Weights of a small transformer language model.
Training: a variant of Adam for these matrices, 559M tokens, 4268 steps.
MLP neurons of a small language model. Each row is named by its layer, matrix (gate and up: input weights) and neuron, and shows model dimensions 80-175. Each number is 50 + 15 x the weight over its row's rms, rounded and kept within 0 to 99. A neuron's up and down rows have the sign that makes its largest values positive.
A block is one neuron, or neurons of one layer that tend to fire together. After each block is what it responds to, as a language model described it from the Wikipedia text at the highest values.

L6.gate156:31 59 47 53 57 59 47 37 39 78 53 54 57 72 42 26 44 31 57 58 59 41 32 64 71 32 41 62 70 68 61 35 56 51 65 73 72 52 27 39 55 79 11 50 42 39 42 40 17 47 33 43 21 47 44 66 55 25 44 48 59 57 30 31 60 37 39 72 59 70 50 45 55 68 37 65 40 59 51 46 54 68 30 29 17 53 67 44 57 59 40 69 45 65 63 44
L6.up156:47 67 49 59 68 51 61 40 69 61 90 53 35 36 92 54 34 50 39 55 45 22 41 34 57 69 49 59 76 36 50 92 40 51 78 55 44 34 58 48 63 60 62 81 37 41 60 41 59 36 36 60 51 54 27 43 30 77 30 78 49 28 34 55 75 48 35 39 57 51 43 58 62 67 73 45 32 47 43 73 62 45 77 17 48 60 67 25 56 72 43 66 61 52 31 40
L6.gate419:40 48 36 71 19 65 49 57 61 60 32 37 43 39 71 67 53 73 63 45 22 40 35 35 54 38 44 36 31 36 74 30 44 27 45 58 54 89 64 59 65 48 63 76 56 54 46 68 45 60 71 61 59 57 33 38 57 63 61 70 43 08 62 42 31 63 66 35 69 45 77 29 25 59 53 44 26 58 60 39 40 48 54 41 30 66 65 54 64 64 60 47 46 39 55 44
L6.up419:65 48 69 46 48 58 73 59 56 38 59 41 69 88 44 38 32 44 65 29 35 49 38 44 56 52 59 44 63 17 30 43 40 40 35 37 36 62 35 40 64 61 45 63 63 53 64 47 37 65 42 54 24 58 38 54 74 39 44 52 42 49 51 44 41 50 37 28 40 49 14 57 70 49 68 70 66 56 61 80 63 61 25 49 41 64 54 43 43 37 56 56 67 69 80 78
L6.gate504:56 68 49 43 59 42 69 29 37 86 45 59 44 54 36 57 45 81 59 38 35 52 49 54 41 71 49 67 47 63 69 41 34 53 61 17 32 53 43 47 78 62 49 40 56 41 65 62 56 52 52 37 31 48 44 53 48 49 43 42 37 82 44 44 52 64 59 76 49 70 48 41 56 35 39 32 61 72 74 46 49 63 54 41 74 54 47 48 43 39 61 59 42 26 43 79
L6.up504:55 42 58 49 50 50 60 40 55 57 57 51 52 19 52 73 66 69 54 44 49 62 65 64 48 76 54 39 60 36 61 59 39 39 60 39 45 44 24 31 63 59 74 64 59 62 68 63 23 23 55 51 27 50 33 50 66 34 47 21 51 43 45 28 56 51 59 51 57 19 55 62 31 43 48 46 69 48 47 31 49 70 44 76 61 40 35 40 62 51 57 80 41 59 81 60
L6.gate698:57 48 51 51 49 66 51 48 56 66 75 63 42 56 50 38 40 27 57 42 45 13 33 63 59 52 33 26 66 34 23 44 51 35 56 47 26 70 35 51 66 56 87 81 70 59 36 76 34 64 58 40 66 67 25 48 72 44 44 69 44 07 55 57 66 72 49 78 42 57 53 77 56 28 74 58 73 49 53 17 38 41 60 40 61 70 43 36 64 42 41 41 37 35 60 73
L6.up698:37 33 41 51 47 69 71 55 71 44 23 55 50 66 33 56 40 76 54 52 47 52 34 60 62 38 42 69 55 49 61 66 63 32 72 37 28 54 24 69 64 60 66 41 52 57 40 46 44 36 28 35 65 42 59 70 61 22 45 73 46 51 27 20 74 32 55 55 64 44 24 23 57 50 45 60 57 27 65 36 66 27 49 69 61 52 69 37 45 45 82 62 61 50 49 44
Responds to: Plural noun endings. Word-final pieces and whole words forming plural nouns, especially -ers/-ans endings (teenagers, beers, Belarusians), plus years, games, fans.

L6.gate80:33 58 57 37 52 33 51 83 48 89 52 43 55 55 59 18 70 83 39 37 84 36 79 69 50 26 60 61 72 62 42 40 39 31 50 50 50 62 51 53 50 42 31 29 57 45 54 43 71 77 66 32 48 68 54 45 41 39 65 59 32 68 52 66 68 60 42 46 30 48 48 55 51 35 53 50 60 42 80 74 63 44 70 60 66 61 39 43 62 44 55 36 48 30 64 81
L6.up80:64 47 57 39 57 45 31 22 53 39 60 43 40 61 59 40 72 58 17 39 63 57 54 65 64 57 67 71 45 55 79 57 37 48 37 38 38 29 43 61 60 66 58 40 53 60 28 57 61 53 63 55 68 95 62 43 49 59 29 71 65 49 52 33 67 25 78 63 73 70 26 50 22 33 59 85 63 49 53 79 60 14 63 49 47 46 48 61 46 85 40 47 63 44 59 46
L6.gate275:33 53 96 24 46 40 51 51 66 76 42 23 59 79 44 42 64 48 58 52 54 37 33 31 63 51 41 19 61 72 57 51 48 47 13 29 36 47 32 99 47 71 54 62 13 36 56 33 54 34 44 41 49 39 35 63 28 78 45 44 36 37 42 22 42 54 32 33 45 48 12 60 71 49 40 42 66 60 37 48 35 59 62 55 59 39 56 63 61 64 48 43 43 49 57 44
L6.up275:40 32 56 55 48 64 84 61 49 63 55 51 62 48 53 71 79 76 38 34 37 47 55 56 55 51 36 40 51 62 46 47 57 49 68 84 52 49 69 61 54 65 38 12 60 42 44 35 61 13 48 49 41 24 51 40 69 64 55 82 40 61 58 74 44 45 56 00 68 51 62 56 37 54 54 55 26 48 64 61 33 50 68 51 71 37 51 32 49 41 50 30 62 54 55 30
L6.gate290:69 50 43 48 61 52 26 58 51 46 40 60 29 43 49 36 66 45 47 44 55 69 48 73 28 37 54 65 47 25 41 34 39 72 45 57 32 72 56 67 79 51 37 44 53 20 45 65 38 42 45 77 56 34 56 44 40 65 50 48 56 43 57 63 66 40 38 05 56 52 42 56 34 40 14 49 39 46 38 51 08 45 23 56 66 69 60 48 20 56 45 40 45 59 20 75
L6.up290:56 48 63 60 57 73 47 47 45 24 72 24 56 54 53 44 53 48 18 39 80 31 54 69 41 69 67 41 10 68 31 21 21 34 69 65 35 69 43 71 41 30 51 49 50 42 24 49 40 56 36 70 47 70 73 53 17 42 51 76 57 44 54 48 80 29 35 53 36 58 29 87 26 30 58 54 61 50 56 37 53 47 47 55 58 56 47 24 55 39 34 58 43 52 73 19
L6.gate434:37 60 58 22 38 75 16 49 31 70 73 36 31 48 72 54 52 54 24 46 71 33 67 50 70 44 46 37 46 48 60 57 49 39 42 58 43 56 42 41 61 55 53 66 54 25 63 76 52 68 76 53 60 54 66 34 14 46 73 62 40 56 55 30 47 60 45 68 49 47 45 62 73 29 25 61 36 28 79 42 59 46 35 60 22 63 43 62 62 31 35 51 76 60 58 83
L6.up434:36 42 44 58 52 46 65 75 67 50 58 54 36 72 40 67 34 62 53 68 86 54 46 61 83 69 58 40 46 52 28 57 28 56 59 41 80 31 62 88 50 59 39 47 47 52 60 69 45 26 58 36 58 29 51 57 52 59 59 65 36 74 58 49 50 18 56 57 65 52 30 54 42 57 33 32 69 53 47 75 82 53 43 66 33 49 46 32 49 25 64 38 33 29 62 56
Responds to: Born after biography headers. The word born (or Born) opening an Early life or Biography section, plus weaker hits on located, graduating, and other section-opening tokens and heading markers.

L4.gate526:44 48 69 61 53 70 52 41 66 51 72 37 48 58 51 43 76 18 67 55 59 58 58 54 65 48 55 50 49 53 52 58 27 65 35 41 51 61 48 68 44 66 27 20 43 61 49 78 77 42 61 52 73 58 49 43 47 58 32 48 37 47 41 36 52 70 67 42 54 59 32 32 58 40 30 30 46 11 32 84 53 55 55 44 49 31 63 65 42 49 40 62 61 47 46 61
L4.up526:63 38 55 49 54 43 48 30 90 38 33 51 75 22 41 41 50 49 50 50 27 72 71 63 60 53 42 59 78 65 51 52 35 51 34 48 67 42 59 55 65 56 32 58 64 47 68 44 33 68 54 70 41 54 46 51 64 37 45 26 43 60 45 47 79 49 65 45 68 42 40 55 31 68 55 52 38 74 77 44 54 51 12 41 43 67 49 63 63 37 43 45 41 45 63 40
Responds to: Word-final suffix pieces. Closing subword pieces that complete a split word, often plural or past endings, as in Wal-ks, sil-ks, Eag-les, Conn-ers, mistime-d.

L6.gate152:46 24 58 48 68 28 47 64 55 57 44 62 33 53 68 48 32 40 59 80 00 21 52 69 07 42 58 39 51 33 37 72 21 63 50 40 51 66 55 53 46 73 51 71 36 37 48 66 30 56 28 60 54 55 41 61 23 23 70 59 31 59 63 64 59 49 67 31 59 38 45 33 35 42 40 66 45 61 70 42 39 46 15 32 57 68 22 71 38 45 66 65 44 28 60 47
L6.up152:40 26 55 31 39 64 61 72 44 53 60 46 41 38 60 65 47 42 49 60 44 35 85 58 27 78 38 74 63 34 38 59 52 48 58 20 53 48 25 97 40 39 60 52 39 32 35 46 39 31 32 39 64 47 29 62 54 57 55 48 57 49 67 59 49 41 48 39 65 71 20 35 28 20 33 59 21 43 44 41 48 30 64 56 34 43 48 42 52 79 66 40 41 40 50 35
L6.gate285:47 44 48 58 50 59 62 70 34 28 40 49 46 59 31 55 71 25 52 66 59 56 48 63 46 69 71 46 54 35 51 37 34 51 49 32 57 41 16 11 26 56 65 52 20 49 50 43 47 45 52 38 61 75 63 58 77 59 31 51 53 60 59 62 69 61 50 40 40 51 66 58 58 54 47 64 76 62 62 66 34 22 52 63 51 52 30 30 79 72 34 72 34 56 45 81
L6.up285:51 60 43 51 43 63 78 53 60 52 70 79 55 34 46 53 63 40 69 56 37 38 40 49 49 65 61 39 37 59 42 44 59 64 53 65 40 59 38 55 48 55 41 63 49 10 15 23 63 34 13 34 60 46 33 68 27 23 57 79 66 54 11 60 60 56 60 54 60 61 59 73 42 55 67 48 47 44 70 68 22 55 46 27 58 61 50 52 49 60 53 35 71 71 52 58
L6.gate447:70 54 38 49 55 49 68 57 53 67 44 60 82 39 42 03 77 41 59 52 32 48 24 60 44 51 62 43 23 43 56 53 62 56 58 57 41 49 46 28 53 32 64 60 54 53 62 45 01 46 53 32 63 71 47 68 59 30 14 49 58 45 54 61 48 33 36 43 68 41 42 54 28 63 47 78 39 51 67 54 39 20 59 53 63 69 56 53 54 34 48 23 64 66 56 62
L6.up447:80 43 42 35 50 52 54 54 32 78 54 52 49 61 68 35 54 64 53 73 41 72 44 68 38 59 40 28 24 65 57 68 79 53 27 58 46 50 45 50 58 62 62 62 44 54 48 45 27 38 91 22 65 57 32 27 39 23 63 46 53 65 68 58 55 53 59 34 41 35 55 54 61 49 58 56 48 67 67 44 38 52 64 37 65 88 40 76 42 36 42 35 62 47 27 59
L6.gate603:48 57 47 56 61 26 30 58 46 69 30 60 63 68 36 25 39 80 71 50 48 33 69 57 21 46 66 53 50 62 63 78 14 65 62 48 58 67 42 56 62 54 41 59 41 52 61 33 39 50 47 55 37 46 58 51 73 62 70 72 22 58 69 40 66 46 29 37 50 38 53 60 50 50 77 71 28 45 63 67 48 70 60 51 50 37 45 50 44 56 34 41 50 56 66 58
L6.up603:53 50 46 73 50 63 50 46 61 26 44 30 51 63 25 29 51 47 71 67 54 58 30 75 56 36 52 28 52 56 45 76 45 45 59 62 46 21 18 52 35 46 38 39 34 23 62 43 56 30 65 51 49 53 49 48 74 48 60 62 14 58 70 52 50 52 41 70 53 43 66 66 56 37 44 45 31 38 34 39 41 43 48 20 57 31 38 38 37 63 67 38 44 27 67 48
Responds to: Character and word-start pieces. Mostly "character" as the nature of something or the stem of characterized/characteristic; also "part", "Total" (votes), and first pieces of split words (car|avans, rob|bery).

L4.gate328:67 62 35 37 67 49 58 77 44 67 35 67 55 55 24 55 60 22 36 57 37 28 37 48 43 77 55 37 63 31 42 38 39 52 69 62 66 35 40 18 54 56 45 51 53 48 38 35 44 36 29 48 50 61 58 46 32 49 51 41 72 44 18 57 54 68 59 53 54 41 66 35 21 40 45 62 31 45 67 23 69 52 66 60 59 66 38 55 69 53 47 47 73 19 32 56
L4.up328:71 50 51 48 67 44 38 63 77 70 20 58 46 43 30 13 52 54 65 29 62 44 35 36 49 64 34 62 54 39 62 53 48 40 49 40 48 55 65 60 62 69 39 38 47 85 37 35 66 39 45 57 50 68 40 37 72 69 51 36 51 90 59 53 60 42 73 76 50 44 58 52 43 41 16 51 54 28 56 82 22 22 31 69 42 52 47 61 30 55 74 51 59 53 38 63
Responds to: Incomplete word starts. First pieces of words split into several tokens (Mid-fielder, Mult-an, Str-ucture, compl-imented), plus fixed-phrase heads like part (of) and due (to).

L4.gate236:33 55 61 49 55 46 39 45 49 63 62 53 42 63 52 49 27 37 42 46 40 68 25 50 34 66 40 63 35 56 42 63 48 57 45 32 47 32 56 22 48 82 69 50 51 35 44 45 63 39 29 35 48 71 21 51 77 66 38 63 46 47 49 45 66 40 20 34 36 44 54 41 55 35 44 86 34 64 68 76 64 45 37 93 22 28 49 46 25 38 55 44 10 39 50 49
L4.up236:17 71 44 34 74 60 59 54 27 46 81 53 41 36 60 64 36 45 61 42 61 52 44 52 48 54 58 38 64 62 50 21 60 66 48 36 43 23 56 50 65 57 24 54 28 71 63 68 50 63 59 52 25 48 61 70 72 63 77 31 66 62 63 62 57 20 54 62 68 69 29 48 67 36 81 40 55 46 37 56 39 71 28 52 39 38 27 36 35 71 57 50 56 31 48 58
Responds to: Section openers, "into", name pieces. Fires on the first word after a wiki section heading (Born, There was), on into/of/to after verbs or "one", and on middle pieces of foreign names (Sl-oni-m).